config.yaml
num_hidden_layers: 16
intermediate_size: 3072
hidden_act: "tanh_gelu"
norm: "rmsnorm"
positions: "rope"
tie_word_embeddings: false
optimizer: "muon_variant"
learning_rate: 0.00911
schedule: "wsd"
batch_tokens: [65536, 131072, 196608]
doc_mask: true
max_steps: 5724
MLP neurons of a small language model. Each row is named by its layer, matrix (down: output weights) and neuron, and shows model dimensions 256-383. Each number is 128 + 24 x the weight over its row's rms, rounded and kept within 0 to 255. Numbers have three digits each.
A block is one neuron, or neurons of one layer that tend to fire together. Before each block is what it responds to, as a language model described it from the Wikipedia text at the highest values.

Responds to: City name endings. Final token of a city name, often a word-piece ending, as in Budape-st, Chattano-oga, Knox-ville, New York, Tokyo.
L2.down2336:116134127140135108146123128110094135145135142101145151153150117118088116141146130123134109111151138075136136160107162141106116160152139134125101096152099136118169147078114145132128119168138120140138131141129106141184123180080132132089104149131151131184143186135124148132145169101134124136119131147164137115089127097075112112092150136086100112118074094133112141140119170092124142132115
L2.down2686:105142145177161122133116130129136130213134105115086149132134102097131110150116107096116114122162126087115121165114159140113095135163100093137088116160127149100169137104092139108113097149104110139123142139179129125166151137075111128120092123136116161144131140178124126101111151083133117135135157150175138123117127144062096104134149117116111086126115126129068141133128148096126171061060

Responds to: Military units and headers. Words in military unit histories, such as "as" in "reformed as" or "as part of", plus Army, Department; also the second = in wiki headings.
L11.down234:078153095124121152133143132142106124096168144116157121145089175144120114147125159145122127138132119106108122159132134144141151123072131193123096077112124138112117147169155112126141119113151170112132166131153122159137130145128150112154164121100088112164165115141062089104161121162080159131176135112163181194117117148071108164142139134125142171136128152140170115147094123074086130115130
L11.down791:155104158116124148155146135121155160092097126132121139107120119086117118125075098121136160108130123095178151108097116123105162108108144093117127178152136137120161108114118095109148193126161145144087158143177130156148123107098139121141165122133085149132102131125129141163126137144101127168101149133124139197131100148114104076133145133135149124122112161119132170086107123097115086152117
L11.down1129:169140122121110137110127096135176130108097125098130121141140131120128099164118115114127103149120141149166088140169122117161126122146098141112163167138147105101100102105143102152074097146147133118135137120143204119102137104147135148118057135089107153106114124139179122137132141129117134138122163136116092145131146105126130092145128138084153112117165152125141079126176148139123113154158
L11.down1648:147123173114163143130132108125124149125103065120146104128107120132136150081154098125134131196153119123117139110138112118132099085127119126120124091161125141114113121169089115145120148165157170124131104138145162100148131116156124170154104126090090133200160119105147171168162144138151152140141136111147154134153094136121145125157132178118165129120128112166130130150130102090131099115150
L11.down1724:135171157132168112077095170160106146082133129139166144152105117142130144151090129144195084143130144141146113119112072110108131111200186111118129129150145113099122124174102131106124132154122148137121149175184150140165117134144133152133136120118070132125106070129166159168113107159135166111135113150137149114152097139164111134160158169096139111139149110133160099120113134108101092125146
L11.down2243:152099134104119116114133103115134134125127111121131139104082171134119134111086118169159117128146159098141093157139106128150115120063147130092109136151159171174178131170130102133136098099114120102073150100127161109111135133122183133141114110119094102185118134102097114148165116131163083141098138091156154142166152131142100167146088204111103143142169109085129102102147161069126099112143
L11.down2815:136146125125128130157128134120121155132176116118135168118157134142152120090163140129101130140163119087167147122119124124109081140154106131089172148169145115112130149116117116143163123121132165159148101107099103137079153125164108127169161149105143115138139124134172115101185117159128111144115127131142156105092133117148148168145142143134164136146106154151156179146102105033099088158104
L11.down2969:106147134102118159110124119089148126123132099140137116124153110110142192132167118141131133079106117095149122150114180118092119123161114122146077128106111124134133103135112124107121173159131120091140161117112190104127085149088157147159201085111158117121141135072121147121126141089119175165162091175165121127124152125130154125132132105164151108142168123077114111151123096144132117109155

Responds to: Quantity words and numbers. Numerals, number words and quantity tokens opening a count or amount mid-sentence, such as ten years, two films, 25.4%, also "of" in a pair of.
L2.down720:117117147131084114104119123089111117145111112137108109122105081129126171113118129163128142150136125148176150122137112118151151100092150100092184107111106174135102101133171129141146151117099106157127135085109182135151145130080116145132143124115137134089144075156109136140136156068154129141137151146071117161117182103118129141112108094141137151156098098093140104137115096125148087104080
L2.down1064:121119160118087146126152128109079122154175153078140121120116110142134171147135121120124173149149118110129103118110156078122139111083163091127157154181132121095113122078127124148154133161125103121157119081114152134140118120145067177167155104095169161112128111124141124153165140114182149113144137117142124153102180114135103146085116084131127124143130114105130090179094121107135142118127

Responds to: Markdown table separator dashes. The last hyphen of a "---" cell in markdown table divider rows under headers (sports stats, results, notes); weaker scattered hits on years and word-pieces.
L11.down106:110154176089160158124139147144158127158137155140140123142127120096153107128151153085173119126099121111123163082134123117107079100154096142109092031134141124165121104093113087146114152105142083131126118089138153126156133129122119133130148159161119105094113095085102130058128084141130128124139105108117126109121100131102139106134128113134108106147160140176105129129115094084146097123165
L11.down374:130120120108166147166106142123112140148162157160092155100121137070146150129109098109124135164137122120121140138154081146116084125112131137085120134132092137143177124127135162128125123127138110117164102146137104094143110132159093122158122165114126116101141102108168114087097128139146124117154109146190132119139137155135111095110187111123135129097153127099154101143170125088123146137135
L11.down766:117120148115121160138094155074136129136080138116172126121177187122116123104091151156157128121104154118129075102155137134134142141094109092093132167094094121115135073114132154105098128131133158143184131130164092099114142117081128126117121149128098123137163182103142112112156118149151126156127125133142116109116141120113089105182126126129088126127139140100118088125150122139096120129123
L11.down1186:139137150157121105136162133167135143136090146109088080145148113100114131148114160151120152126145155092135126107137147113171144172099059165117125109152078159101174145102126123183150106102129113068142111169164105166139117121130131141158138129112133090113138133129112173156130133143151093142165083136103158135157142131126115135103124119127123124139127127133167139114177100137142165097101
L11.down1947:119142141170122140111139095139140146138120140132114126104088156067120109148086104141116133099164094146124109130097133130105101189113118120122126196126125156168142151131154121154087157146156140133103151098129154138153151117159124167096109123119148133110177160086137134117119140097102142154155129109128114148156116105125084115133109152103144101160078135188110147125126140140139108122154
L11.down2715:121110107116179134143110100109172120121146111123128153059129128133168077121121103123121124125153153121113147121124132122087134116131115184189135120101136087098133087159137137125137096090105136133151127139093133155094104116095126117134138135149135155107105141102138114137098095132205158105130143117131105079079140122125136089141122152135118108119143180127128083121101124131160183118169
L11.down2840:137136134129118149139131088138142089136180148124095133134130141162100100111141086150105160105122124090105141118132112144149136159116111112121149100161137115118114122130127102100110080141126161123120120160153120136106106152097099129094171090116101138140152121142106118163135116112166067086123115111137137143060092080077129118145139133156146128160081103126161157134102162102127163141122
L11.down2980:141105110133053137116116114119112145106121089079123145120155124138117144098176145070145136107178114127163165097142163093096127165141169169166131164099112102137131131128139108145142131122147113049136104106118168154096144112111104144122140123114125169129112115138128143105055128109115154142099096113137130104153140092143121132136141103139120106115168131128063116085080101174132148107123

Responds to: Final token of names and objects. Last token of a multi-piece proper name or object noun phrase, such as Xavier, Aleppo, Harrogate, "the title", or him, just before punctuation or a preposition.
L11.down653:094116125154099135151123118176145115099145123126134116124177132147130138124074128117127104136093111091105134149107112129140144087138103076063093127131128146127080111125126134148117121125117124141113106141158124173104148139125128119121089134159137144075111123182130127153140152123138141078123125096103155114131082116094117084106137161093156093155075131186152129131142102132106140103114
L11.down672:117126151099137133156059121135114134123121127141123127134133139170133103135127113132107101151121166089135185075108132120136082119125120166155127180118145166149111125135092153148067109103095112097183107121175100127104114132086128157144170142118113104137107120134116102126067151138142108129123119148107110133113151173133143102160143162095110141110115090111153114124162129107097129110138
L11.down735:132074111127123135150117097144144109087101114151160120137116116150141108064151118156124136127104188107163147093081137126136074146134146126164124096149146127195106111161141135139128135093136136107105165168118102113111124156122133155122116089142152138142143152134127107089097093161113152105133151175170124094167120135160111128167130098133167160136148128105135131124135130122100116120124
L11.down1115:171136113119138086174181150102153144154178126140115158163127093130199152067126114156141115080196141112126133108149170147151129146128124136117129157159142130172126129166138106151163101130124105142112120119107076132148135124130144074124143103117088130131189112140136106135146168155156104148143121153120116133146149135136105089106123078124128127124115124104130125128122138081121153117108
L11.down1336:095122168155070134138134111150139130120084111131105115166173143188068131142113113122153123137128174121101145118084151114087077157134099126131105114166156104105119149106124133071143115142137088087128113156100152108147202129156146146100128125152121105115138131129139143174122123127136152099131102120111133140108137100128131141118079126069152125135120119104115072119169171156085103120132
L11.down2117:136131128136152148095121152127106090137155103116138145157110070138149130123168146179100117137105140135169135154139126111095122120104106122094132085138142167144092143104119132132113100162130120138142155080149151099129118131121130108151088049154078106184149117123115138173101152131108134119128126108127123100087152117108158141128142123113133137180168105145139128122135124104152093086113
L11.down2203:119156120174132153123141141117117170143155162130153192113107105151126088125104101093110112159137170079129096101114144112139159129096172162131127101101160168106093075104174125125128138131117120107148130112129117117138105128111108120126119126139087147161130108123097131134170133135144135133128119140123131114143135137152101148101161115125112104120110125118134073116155136124150174116123
L11.down2702:182133154149127171148160141148127132150144129118118134116118159164136126132149096138135151120167192137134140142109109127143111126148141151127087082144153106119099143128100135141131136134127142134173101115111100086074182135094123140105162118157121173170117164128143145100113171121132135168130083096149142120072160153124118094084132123146135145120133110125163136098149113125109180154155

Responds to: Table separator dashes. The middle dash of a --- cell in a markdown table's header separator row, mostly the first or second cell, as in |---|---|.
L5.down338:106141079112161140140118117109142139159185136136134148096099149103139105096140115136147108114159080109154105123163126201148103137160142123130123168132156168138120119130111072117111143103156112155110102121102088108140153141132153150153152157063115162117167102102122123118140104165107146142105122119135116153143162128118137133143123141101113108134152073171098143083135137148115086110146
L5.down1255:089148126163132124105116150138172117108142076198090093136161102139153121105127133123103087125117104105143131146140125135097152146138117105129144115174128109110101159119142105086148172120099145118083150131099139153119155130108152180108127114121119099126142104094122137157160125135103127175147110146114117123157135091130097093113127064112131108142134176144139102140141105132120096146095
L5.down2328:132117111160134119144161177140145113110186119153159170137143158126153127118119155154137141120150134099157143161153161080123132129099146151135134080143152105122073106159122149127174111115115140132113140141152137167148187120134152128116129131151101112158166130110161163115152155140146095121141089153109143153131125130112171100140149090093097105139168135130161157156116101092097158098098
L5.down2879:134196078143110129107094095181098128119157149063143101124126106135151125100111119117150090138146130138170181123132128127075102121129114123153125108112142117108118089123104170104143128074108141116130115120093131134147123113093123139134140085156103088136173111128110137173102154142155165171118153154128100154129109113146097185146093142153107145175109140110153130170135171107141168184110

Responds to: Time-unit after number. Time-unit nouns right after a spelled-out or written number in narrative, e.g. "Six days later", "Two months before", "28 years old"; also weakly fires on row-opening pipes in tables.
L11.down24:108119146091113150133149111095146151094101115145194109164120120110123174147133101100133137110092182110146151096123129151129155156114187139145152184117098130116119127149126113158152110138149106134122136146130136147122122099091127159121179154145111138176127105162135153126119086145128128099123131118154104099105189140166124108097115101103152140150151107104098124155116122148150134146127
L11.down1182:118122104103152105101123126123164101173118137105129094102114101114110097128138173094164130130127098139166119100185121077139127085130130116107109150181111128116097086107107138105146127138132124097151114120137082163099155127138112134164168098143127134135100123124107093114131146150098154134160110143104095086147115136167111178114131092115142164149185136145104131137137119114094143098133
L11.down1367:152166145137141116176110132144141131153131159114140153155126156188141107140131136138134115089167117157086131123139129152150116129146137117081152124086123121127124148104134129091123129088143143165074173178054158125107160093127151133159159111155136165151185155122138133144115117141099096152123182148110121123091120111125097110120134085071122123095150078114137110135140152084149109098099
L11.down1873:129147105147137122125145089129147111084105101135132139180117112138148153109067125165172139117072168127129118136160112132134106160130153132140116138100133095139131139150130117151132128127155090133158185117092103152141138149093102130084140106146147163156119101129143093140111103119109151131147136127129102098123133156105126154103106158134097128073106154112126119117113121121140124139153
L11.down1961:093155120130148142134098127109128118167130110094092140127167116100131169140126107081127117128143103159131124157126146154130130139140146107108110163153079138137114108116129099135130145136124141098109145130113107120124160140132128127117135142152124103130139117147118073119141117146106122145129139088091131106106140131082156155120118140161105123102112117090105116145139146123087119124093
L11.down2737:135156147137128178127095145077145091140112120142084097176081072135094150159149106123135100147156152102120093111135129103132123107102132190155120058113093122166111102142137141086106148142134116110132151137123099142096181115091123155120132141134138107121107095130118145142112160123140130142107136156108113127134133135099111097123136108143138143118115106107136130149099122137112142127153
L11.down2772:104114118127104143124137158135188115102117081132116115157119146163084146147137159116143138106155091118127181151114132124172145143154111108096152139119122153141115084152102119109108137132131138146133104158013112111111117176110104174125108147118112142105141123073123121107097121122122111097107134144080116091090111135113116125112086115120116131139130096117104099176100120095185110108113
L11.down2989:118119104130142107163160117095119165138110153105149130094121071133175107107114098146095144146157153135106127140132099080125125109171171105115146156127138119069169160140106145137130123156141116119090116104178126084150150091113142101108127163114135122120163137091116092132080129159161158097172137101135148146127120074113132162141113081120105104139135136121097131166064124139108166157146

Responds to: First-name endings. Final token of a person's given name just before the surname, mostly in lists, tables and rosters of people, e.g. Francesc-a, Rebec-ca, Kevin, Tony.
L11.down769:130099131125128122145111108101063113121127157142131123094153101112154121144096138157140115141144142166128115110123167104145138125114129141141124118136151163151166109133114124165138133158171127132126122149096106111102115125120082126138141079089161086162150124124108147162153113109164173129081092079133133131119089136154103146180106145170064143116130146134089165124100150144112121172131
L11.down1127:103117105136109114111089137104121185109135137144108129131142109129113124110122066142131110151159125110116112139146093114091113130143121134062184103136114138133097143128140132143128122162159141121143106153109108146155130125091148089160100108107149128139167131177124160172167143136080123118139091121099100156117153163128099093136082134112110091139118161143105147127056115166163123144138
L11.down1543:148157079122124121104117158082092110140111146148132128143122091127111110094148178171119143115124149154128171156155128130158123148111131124143163051139153159156136091158126124117143132148118123121138127129125123113105184180154137131139100135126131136152146127108118124140102136114141163116091158103139137126143095082115117144105087178137178136065102146106104150110075135133171121140130
L11.down2404:154092121106122143131126131101145108146158101153099130112116130142129150136228133156148157166147141123130162084114074135139146126142121156117113083120145147160127135148127097157119128139158101067084169124134111154113105136076109118135084093139137146167107135134116131168173145131119147088152108166085146097118123131126092134133075137174118128102138082068116130131052138157148146129125
L11.down2528:158113173146138168132134127120128154148145130121140154124167139141142127115103143162070176132116164115125116149135114169138151136126154168133162092137110105159095134066167133150144137155155114132118125106137145109115138138079127155129089140124134122129130109116091127136119188126157097130089135169148143118115151129129144118091141151127121110095165149082081152121127094102097135106150
L11.down2685:127150120137146105113155123137098141119144103103116105098129153164186111144096127111124136138145115109110151123152121117149123157134165103088155125135110148149117121123149179112173108127136146138147191108131168156103145097129145120138148138100119123113160114169188115143139111175160162175120098140124109130132111091157190111134138120151154139124126162109093086145115083118127152102059
L11.down2779:144144069104108119146156143099101110115141113124130123132156117124121111127144125159090115148138133160149127105133099103120126126110126149153095059130177142162139106151123142165130145176128098128162151126139129142088157144142126102121112112140086114126138119095081123118057129114139145088064110106129110144159102098119135129113149121142143157118143118084113093164031134178137118120140
L11.down2827:155090091151105145130134165116119104130093153083148128086105085135117104133093101139200115116145123115128115102182107151110112117167108142135128114132114169118107137114120098122102142157122139121162134097144132101119121176171140178141119134112147114127111083134117110108165177089120158127103110148119109165136116149126109110113095120150106089149122084133101156104081164130111176151152

Responds to: First-name final pieces. Final word-piece completing a person's first name, just before the surname, in lists, tables and prose, such as Rober-t, Harrie-t, Col-in, Pabl-o.
L2.down590:141147129140146137136096149125127106172095120134121103106157122128089145081123120161122097195159111078175132112142105127112128087130125113157113090139149144120121188125107149162132087151103132179110169112120103132135110084120138138105140125128124137075124114126124141141161132107127094107128139122139115127131129101148108188095168124168157161113109113088066144149088093116115149104091
L2.down2371:108141089159148158158085088105092117128138127118072157132137142105123164117141128174139126133148102092153096156120133071110085141167092115117091125169186151127153186123130097138164154133099139123140117131183105110108129051141114159146106142129109131139130119124125092133163148128126139079122105155168151148160124141118119131103111117164131095153125170105125140137111112163114108129107

Responds to: Table separator hyphens. Hyphens inside the |---|---| divider row under Markdown table headers, in discographies, election results and sports schedules; occasionally "and" or a comma linking two adjectives, as in "erratic and aggressive".
L2.down432:147145117084155136099141131113175154113104160160124116099132153126120164139138159128080115130121099114136118128162136127114096144137092154117130126127125113136146169102138100125139149146118138166092119117081129078122112064144156140119097139117138134111129117145111142164163136136099162153122134141099145139141139104127118128136132118127155130155152068131136096138124129115162104135164
L2.down1985:111173127106083138130138086136166126103122126137114110128113159160149105072111148137095127142152128088156117108123121117121166149089123080148093137098154116149134118148086145124158123162143143167127127130111110136087137126070157103107103137098135102137141120080163141170116147159155127165118116104161128118121132101165149144110093101132124158142162128135128166097105127140147120114100

Responds to: Copular forms of "be". Mainly forms of "be" (was, is, be, being) as a verb after a subject, "and", or modal; also "served as", "-ly" adverb endings, and table-header pipes.
L2.down184:109114114142111142158141132129104133160116147094086150120125130108141139103165141103105128127132142107132119122153112098094108146150153124100169098136066129144140100146105123098119098156152122141140120088079111119115163103167195155134136127150159161135152171167146148137119109150137132139117134103091099147106131154201164145132158154116120138126107112119171134105082127109163126078162
L2.down2321:127127164127111143116164097087098141117133117107093124067121164142123159096093148111121120136107103140133101116165113164108076123091160087090112149115155147069140131120062099107178100135130140126150101148119103148139155117163210181136103131134145096130134176167144132127131115143166128119071121136110096153132129125152115142139140157135104122124126114116154140136078126133126106097099

Responds to: Personal name endings. Final word pieces completing a person's name, mostly surnames (Earnhard-t, Carpen-ter, Basset-t), also possessive 's and "has" after a named person.
L2.down51:150149105178109136143135091167119102154118121155131139147192132129152150102119139140123132129154130087143104155135094121109086085137104091105136127169182119088116169140130078121159132132128131162076127133141121097161131103135131147175096145130060175134121113088145077122121157123148120116116101137129131157119167136154134144111078107150163127138120177113098140139118089097134153152107
L2.down1233:127151119133152113139142102157096111153095116139100125155140149167114182102109157141121132138103141103145119125092097140152072126176098122144198129159121143123136148086103114137146137139130142174132111126142148149127128138108123112136117109142088151107131151100135103134139117110133106128115104148150127108104147145153124143138122094150127134115126133091121127163104093121138107097076

Responds to: Organization name endings. Final token of an organization, network, team or label name, often an acronym's last letter, such as CNN, SADC, Phillies, BBC.
L5.down1356:111130143150122142117127106133162122135166142134143132120155149109154134127102143129145131127108131150109132107114117130144097140151134159098171157142111112095116122115103149162157140135093144075118108104186161139089170130114119137090107142111115169170145152159147126176108120150118133120160100175118129125127129115128116113108159123158131121072139135153165115179119127152128174132134
L5.down2333:109166108098103160145118151109130135130175141132122149111136159113142146157083129110148163193131132108176143144146145080089129158104117139135157126178122102143077106123103133107121079108110091130071148139138152146126107144097113134112147145144121135143178107145149142127173127151129167149124132118124092131122162116142137121144111136108169134104095158131086157127113130134150156134128
L5.down2874:123161171113183159131121108143135157151137153105160140083151141158173131109139131072107111152129115117128147091138150128109137142136106161088155135130135144152127138145125137163118118110124119130106143150137149120111132140125124090083124116119151157123106146102137112153159114115108117168138081116160150104131173105109153130101132115170170133136113128132109155174116124088163157128168
L5.down3067:113136124117139130112131135131155131165141138117152148148161122152147140150082104166159127126151132160132121127167162153141151129146125142139124142150127142127147084125125120165161124148122159090099131119139153147149142140113133149094141137157128125134114151131143115146110110111140102115110129120146137099163138152097142118080138144145156154149117128160099165194096128127167181146146

Responds to: First-name completions. Given names of people in lists, tables and prose, strongest on the final piece of a split name (Lu-igi, Fab-ian, Francesc-a), also whole names like John, William.
L5.down97:135160138136135138143135126154113132142124131113139103115131088095137139148129147168122123155148145158127093118102131136135134097111093095115122107151136151096125095137090103094100102128113114164074134118158137111133090126155181170163132152134087139116121163146105118160101135145103133075105098162067061117163187098108123155150126129153131112137147146160105112112103148143084146124130
L5.down463:139099134115129160101079134123160072162126139099099133134126134097138098098150134182130107169176141079169132133153131098176114085154137139124096107136151163118093168149119121156138133096118116147144133115121129109133104131140140099118124112123090148140145134158152144111126132109129160081112105141158114142195103163145127148125138106146121138139143146121137168128077116154113140112152
L5.down680:148154111166139133144131113198123136182106122147086104135137129161157142101103126143171125151146204132132110157137135156138105112111135107105120108173142126143184154100091130160111112149122092132094115136074102099114142158118110131125110168145132109125137181095143166167116111103146092118113107124128107144137166089121170127111115090140153161109130114109123164174115167121121150126112
L5.down1013:119138145141110120123111126165102089135130103123106051120156073140104093074169149156166117157156136126140119101102121119158129120082117111105125097149160150106112138134101154173103081147125092170084128098115150142106122128126146102137133133158115155123140120124103110113130148116142125089106094156117073135138145147126127152123126100111172147149133180110121135126046156162115139136123

Responds to: Finite auxiliary after subject. Finite auxiliary or copular verbs (was, were, did, is, could, would) right after the clause's subject noun or pronoun, e.g. "fax machines did not", "Pulecio was appointed", "Players are seated".
L5.down385:113192143117139146156135151062087162131141121125100132112165156150159151126105097133083095140103124153146123154171106119113094083164143119123128148114143120116127129163088125173142104147137118126127138118108132153133156125118175124150110132118150118162125142113163098114152121110123132094135085190188131143117130104134146180104189161161141127123119133134167105135100127127139144158126
L5.down983:086127119112133084194139110146118129140093126150124110108123139143143167149120148092097119092174160132150145136152102121116130117175129128092167116149144138122127099130122112156143124124087177075133132143075105142158133136096137138104118153121158104087150125103126111100138118125180125156075154143176145159112148121152109104151139125174161077125119120130142151155119133109119127085142
L5.down1040:137104102099138148127156124163077115131169124136094090109142145168157136126117082137095130147141133138142113148169108128115092102154178110117130131129106136119146157126080128102166105083142099128140117094106140152123161135095155135149123123073154129158116130113132121148093149130133156096112139132152128077125116166146140148147131106159100112159123114165146107141081106139133121091107
L5.down1649:141103183121157122151108089149109137208096106122131162149105114118187151141108159118102131126143105128114138101115125131101069127139149114107160150163138124114115149154110127144108151115118146138128143105125154167164145111127135129147170187131123138108163109159104118127127124089123116118107167154159144126175154098150110167118172105153138147125156103093103104131093097104118127140129

Responds to: Source before reporting verb. Final token of a sentence-subject naming a publication, critic or actor in reviews, just before verbs like wrote/said (Guardian, Slant Magazine, Huffington Post).
L11.down718:126157109167143142137136141126128143155172120137132088165150138140108119157147123151130111114138121136119077115125129169125078168140092092125143137100144085111118147145145157133142169115152166108094132191108159153114138134092161176123135138139132107106130142117130099120146110123108109175098176131112125113137131127137133105099118134107135141124164131097103139122093097098168139122164
L11.down964:152130154117127124120143109101188113087096126101113116126116133116103131157151136110175107170123080104094118073108142111095113161161169125130068104102143134118068096110108135101113163105141158131122096127161128145121109139161169120136073171138140152157141155148112124131153095084104146120136139107112120098143135118111126151070122098127123181116161105134125166146118148148115152098117
L11.down1137:134145112090157140116104124123106174130167132126103122156094131108102098170142149125113121131135136142145137073141151150146067149103127111162093121154150155139094108105152100081162166098127130114131116104101120135118138131150128118092103139160086134115113119156106099137093137143076111114129101115100128085138104111142141125126108150114173166149144132104106107099131109138150117129162
L11.down1506:117130049102142144175139164142112108147149092139122109150139152138120133157143158104113110113148114131100139133115133125111112122157151114143163157130112124120149129066125144129118091158081099111134161143175155163097161175149170119113122145130130130108093154163105151108087100097142121109094143147109145133109064148135139136113139146122129162107127095132135107115139112116199157125121
L11.down2370:123143105137136122183135119115138132146125103121137123106163112102099150145128151155142107162145140126124120137126093097105132142129105155122137171113096143131144101126114114107136093157082156134067116081083146152143111134154110140105112204111106141145133149095125114157114122128147122150155154062060136121124131137142139163112149100126140153120085100144146079157065100112144163140156
L11.down2653:156136112165131140110138131132129109159155088119143111177138130124114128145137157144130133143157167108101101111129105142137094183136120132141108158160138103143139147111145111111122176136123169139117121189100179150127124142114136131089106153122122099135138149119122086089098079091152107139153111128104128111167132143143113164154120138089129140115141150121087113107124099030157088141188
L11.down2973:149138138130152116132120131150132160112178088126110170103101090116142156075103151089104149100123135138116137151096111125095113117177141122134115125132128095141108129173131158110142172128116112128118140091056110155113147136088118102100140136172161160150131162106126119154127139124107148150155158106104111155130141103133113151113108144128162123191101097139170101131106149112143141102152
L11.down3061:155190137104132137102121139145147140137149134123125137119118168069158074143100163091130099127144137187128100136132085122132153098138116135135157111143112167150169146119145140126142080137138104111136147102128089093091147120117142126105116125109133109090102124127140158115126149144111168094139124125103142133130123115100126142118165092158135112145147116096157129132121132156144122151109

Responds to: Leading number tokens. The first token of a number in running text or tables, usually before a unit, decimal, or digits, e.g. 22 in 22.0 km, 50 in 50%, 102 in 1024.
L11.down349:102145144111162158144117185118153138135108115120132141077147120148124177134134159101111139138123145092133100120159122166158080118160177086142102081131119109095166170092154110147121126121168139110164189143081153136083083170122150129146152161154101091143113119117136124128138094089116153125111115138158090142115146118115132105108138118124121089099099126128090083102119120108141121085167
L11.down623:151140158134132145103106098114167149131103088108154176099139103149081109154175126140143136163133137132111120089188132099144128146150133121133158098110145108122075146129128139141140110122120139151148132135115139122108136123123158147112160133119139131108133110160152123159134120109162086168104125134132116105131127113111134115115129102136125160095162128159065163136119088137131131129110
L11.down1540:162103108097155109096083110099149118124119128144118145134116141133143088100164099131102113090141137149154077131131096172139147166171172138135116112118139124133096111123125127120151152102134130133127143136103146141133093086143166117134169130131124152115145149121159164121132120123177117101117123142116095125117121149151117121130106082107092113153138099144157147130109138098127105171119
L11.down1631:097127119112126131133114113117145109152117107135135132145158165109143111146100145134157091169126114127162096123121116105116121121181168101155128087100120123146073140133149149149131106121108126116128160140070118134140165173167129121085146108113158159081131136111105111087136109126154115138137166081122108142146158125099145089084151103156122149132108147090093149150140148146064112107104
L11.down2266:172105080098128145179111127153127103124134140145114124143132118088171166157129135144143139116155151131148075124125153140144094122140141110108179079135161108116092180123178103146120143124124111115128162102152117081153121099113115150138158106144098110141096115110137135165159138073118131120077137135127120131123150110093145109121110096107123122091095136094119095145112177179124133152121
L11.down2500:126157131117130130178109142109108099145140138087155121078141141169117125121125156127108126125114166163172085141136139123136066099141103104133127114128103112154124119124127178121147072083124118108139135135105109167168119142135145154134153120144112112106117149127076139128121152124144130127102136100155095117094114111125119132114101128111172123108120098104139127105097147139175120150116
L11.down2570:162144142147107140135116118107148112149174137127107141111156131105116068128167150165144134149105091136120137123101182134138128108139118134134138140152162133143174151108130105113106158142160155160144053124108101109141099118113121142135120146158143154176149118121185123168139121149151122152181104118156126142128164161185124062163123137118116147087105126141105124085154146118117109105104
L11.down2910:128141143150153151119127122134103156126099182127142155146117149102145146158132167116114159130138094142165065128120129108133118096148171096100178113133140135131131109138164108120121126130124140113143152139070130147133160132128105144151117143114115111158134147119149157142130096172124088145141134133126170108155139094130144090106136111130101164139104132105159105121148149139167079159113

Responds to: Military operation names. Words opening names of military engagements and units in war history, especially Battle, Army, Operation before "of" or a name; weaker on political bodies (Senate, state).
L5.down534:134085134115135124130164109146120151147106134132093083136121118166103128148088104180176169138115108158128125137149166177126104139154142095137153156159171090128167124134069073120118172093108140121124139099098118144109096170070147162133133151135121171170167118147109118145110123140133119107132143123191102117111167093122124117128155139120148153100181112120135175158127142111155165127144
L5.down1529:182151159138140104140166085101114122136149111111105109108142141076146153069054095156183155091114143157143116124109156139128121137095140104130090112126183147120131114095140105141128155125125152145117178099115143129130125129121111116125139109145117102118115181140129138112118146130154110158121118121169174151150111112100100120164099104114177127165127110095143122095099104106119131121126
L5.down2539:137158127124106110131180115124134122148081111149119086137103129095166110129138109077148161114089166204139098106116104160169094119150126140135149114095161107150132115151113093164152117090127085133076144103123153143108164108117169113106125119118093127115174143151107113129156112153145128117142124120169151134143115125147101136111144101126117117140096105138169131126084128103114139129108
L5.down3033:120120103097118094103157110107133094112125152121092094154088164147163154142179170126145128150115145137171106127132133132179095166120193139132140099140169106149124132124096125090151173128114091117059179097109146157145122173125122124148158130147113152154180148120088140124131121148136153136113144084177157133118116134109072158106172152100141106118154075128117128162118116157113146140112

Responds to: Quantity number tokens. Cardinal numbers and quantity words giving a count or amount, often after about or approximately or in table cells, e.g. 127, four, several.
L5.down205:140103126132125133165120127159077115157145159170087145114138130121147112148123130144138123113139112128115136099116106166144129118107179055169161133106108095122085113138144106140103104086138140145131104084118149148160147127121121153124073122064102111122157130138116096178133127129121138133146157129159125114114095137089129125112148121115101190117110105173101118126092156108156116098104
L5.down1719:127165095109140152110098117097100095133136206135146173150136139125157128153117125179118118137146166144137126111151131123139165121178194099119146145101134098145126147080097062139148091133132100111122123141156152109151100129166094154118107127148162106134118107114159105116165125112144107159146160124160094135084111134102135158100149152120140139091141082140123137098091096086122129127128
L5.down1861:147140100107105164177151113114104134119166149112152183129136088122176147145108119129148165134121182120173141105118134131118143115125175096127199119166127156079096129108140117188160112120107131127104085089111139119174138146119141164177130172107156133099160141157128111128160185179135125163123089110129160174099180128134140144085110102126160131081127146104126109173086138104112147128109
L5.down2978:146140112156108146118118088107105116130147120109130152129144110144164167140147153143134179151138176103175137142155138108107155111085187120151200123173126124088098130115127119168137111093078159086133100104083143139172119096140101149186126185110102140111133181149168152144165165174126106161149133089141136157088159109141102176119113130144148137123120139116128109159075112105129133126127

Responds to: Proper name endings. Final word-piece that completes a multi-token proper name (person surname, band, place), e.g. Di-o, Gar-cia, Tukhachev-sky, Bang-or.
L5.down149:154141089144127173125110159146123146104116124158115095094129114117156147103152159139064127167138114142131127169110124104150143097124151129118135107108159120117106131125102114115107159124112095109095115129082115140093103123089106059123106107100106170153148139171144138143104171110131154143148100147156121118118140136129138128107143167140178127107149146127108159108085141124149144098117
L5.down640:142134120103147102159111108153103148138155148149130143114149159137131122114109149194109129126125096112083086128125108137074106125140116122107156141161096117126132087135119135105151104107129117156124109136150108094106125116140112124139144091067130120134144139155121142163135186158093124156138127167093094161124121120142155114110159119131166141111123099094129088172142158139122176119080
L5.down2238:173141157181111145114095099105087148158089141091117159123134129126131126104202125155078152133139144104123128156088079100139076116138145132099136121172166130105134182120125106113146118193115120163125115148095109120112127089096090104157095137102124152140151160149131096154137146127119120107104139139137118131169138116139098128095173118143147090097143097105105107144134136166153148111090
L5.down2976:188125109119078118127090116138127084139119120149134118122135128168110119078125162175184128108079108112135107125130120071114094152139143127114124184127117135122132163080131126100143117172153119128133109085088107114112128129163115123147131086171145164138122126132137134155108136118151105127082131136177144122164151136138114110103179114171092160122119161144142184141150129135131134150115

Responds to: Role-assigning "as". The word "as" (or a following article) that introduces a role, title or category, as in succeeded as king, confirmed as series regulars, appeared as a castaway.
L2.down1511:154145154077071137149142136128120102133131168115130107113121106126121169138133141122123117099113125137121090118154114129101145104097092130111141105137100147127135135117136179108095184088141115129094111113087103125127118138114132166153110105116091141096138164110106143135145142137118092110105103176126086157128072092162115111079150146153123108101127134118171105106088144097139123129132
L2.down3015:122080128176118182152146135130115118144140114124084147169089100120163126109124141106144140150124162141112138115147132133112114121161144159143150119131111128122128126125073134142082167140147194110122142099164132131157110141113179149130164145141164139140156154115153137105147142163130148133105176136121105195096142114153090119084165127138151121118160092112123118149118136127155155099097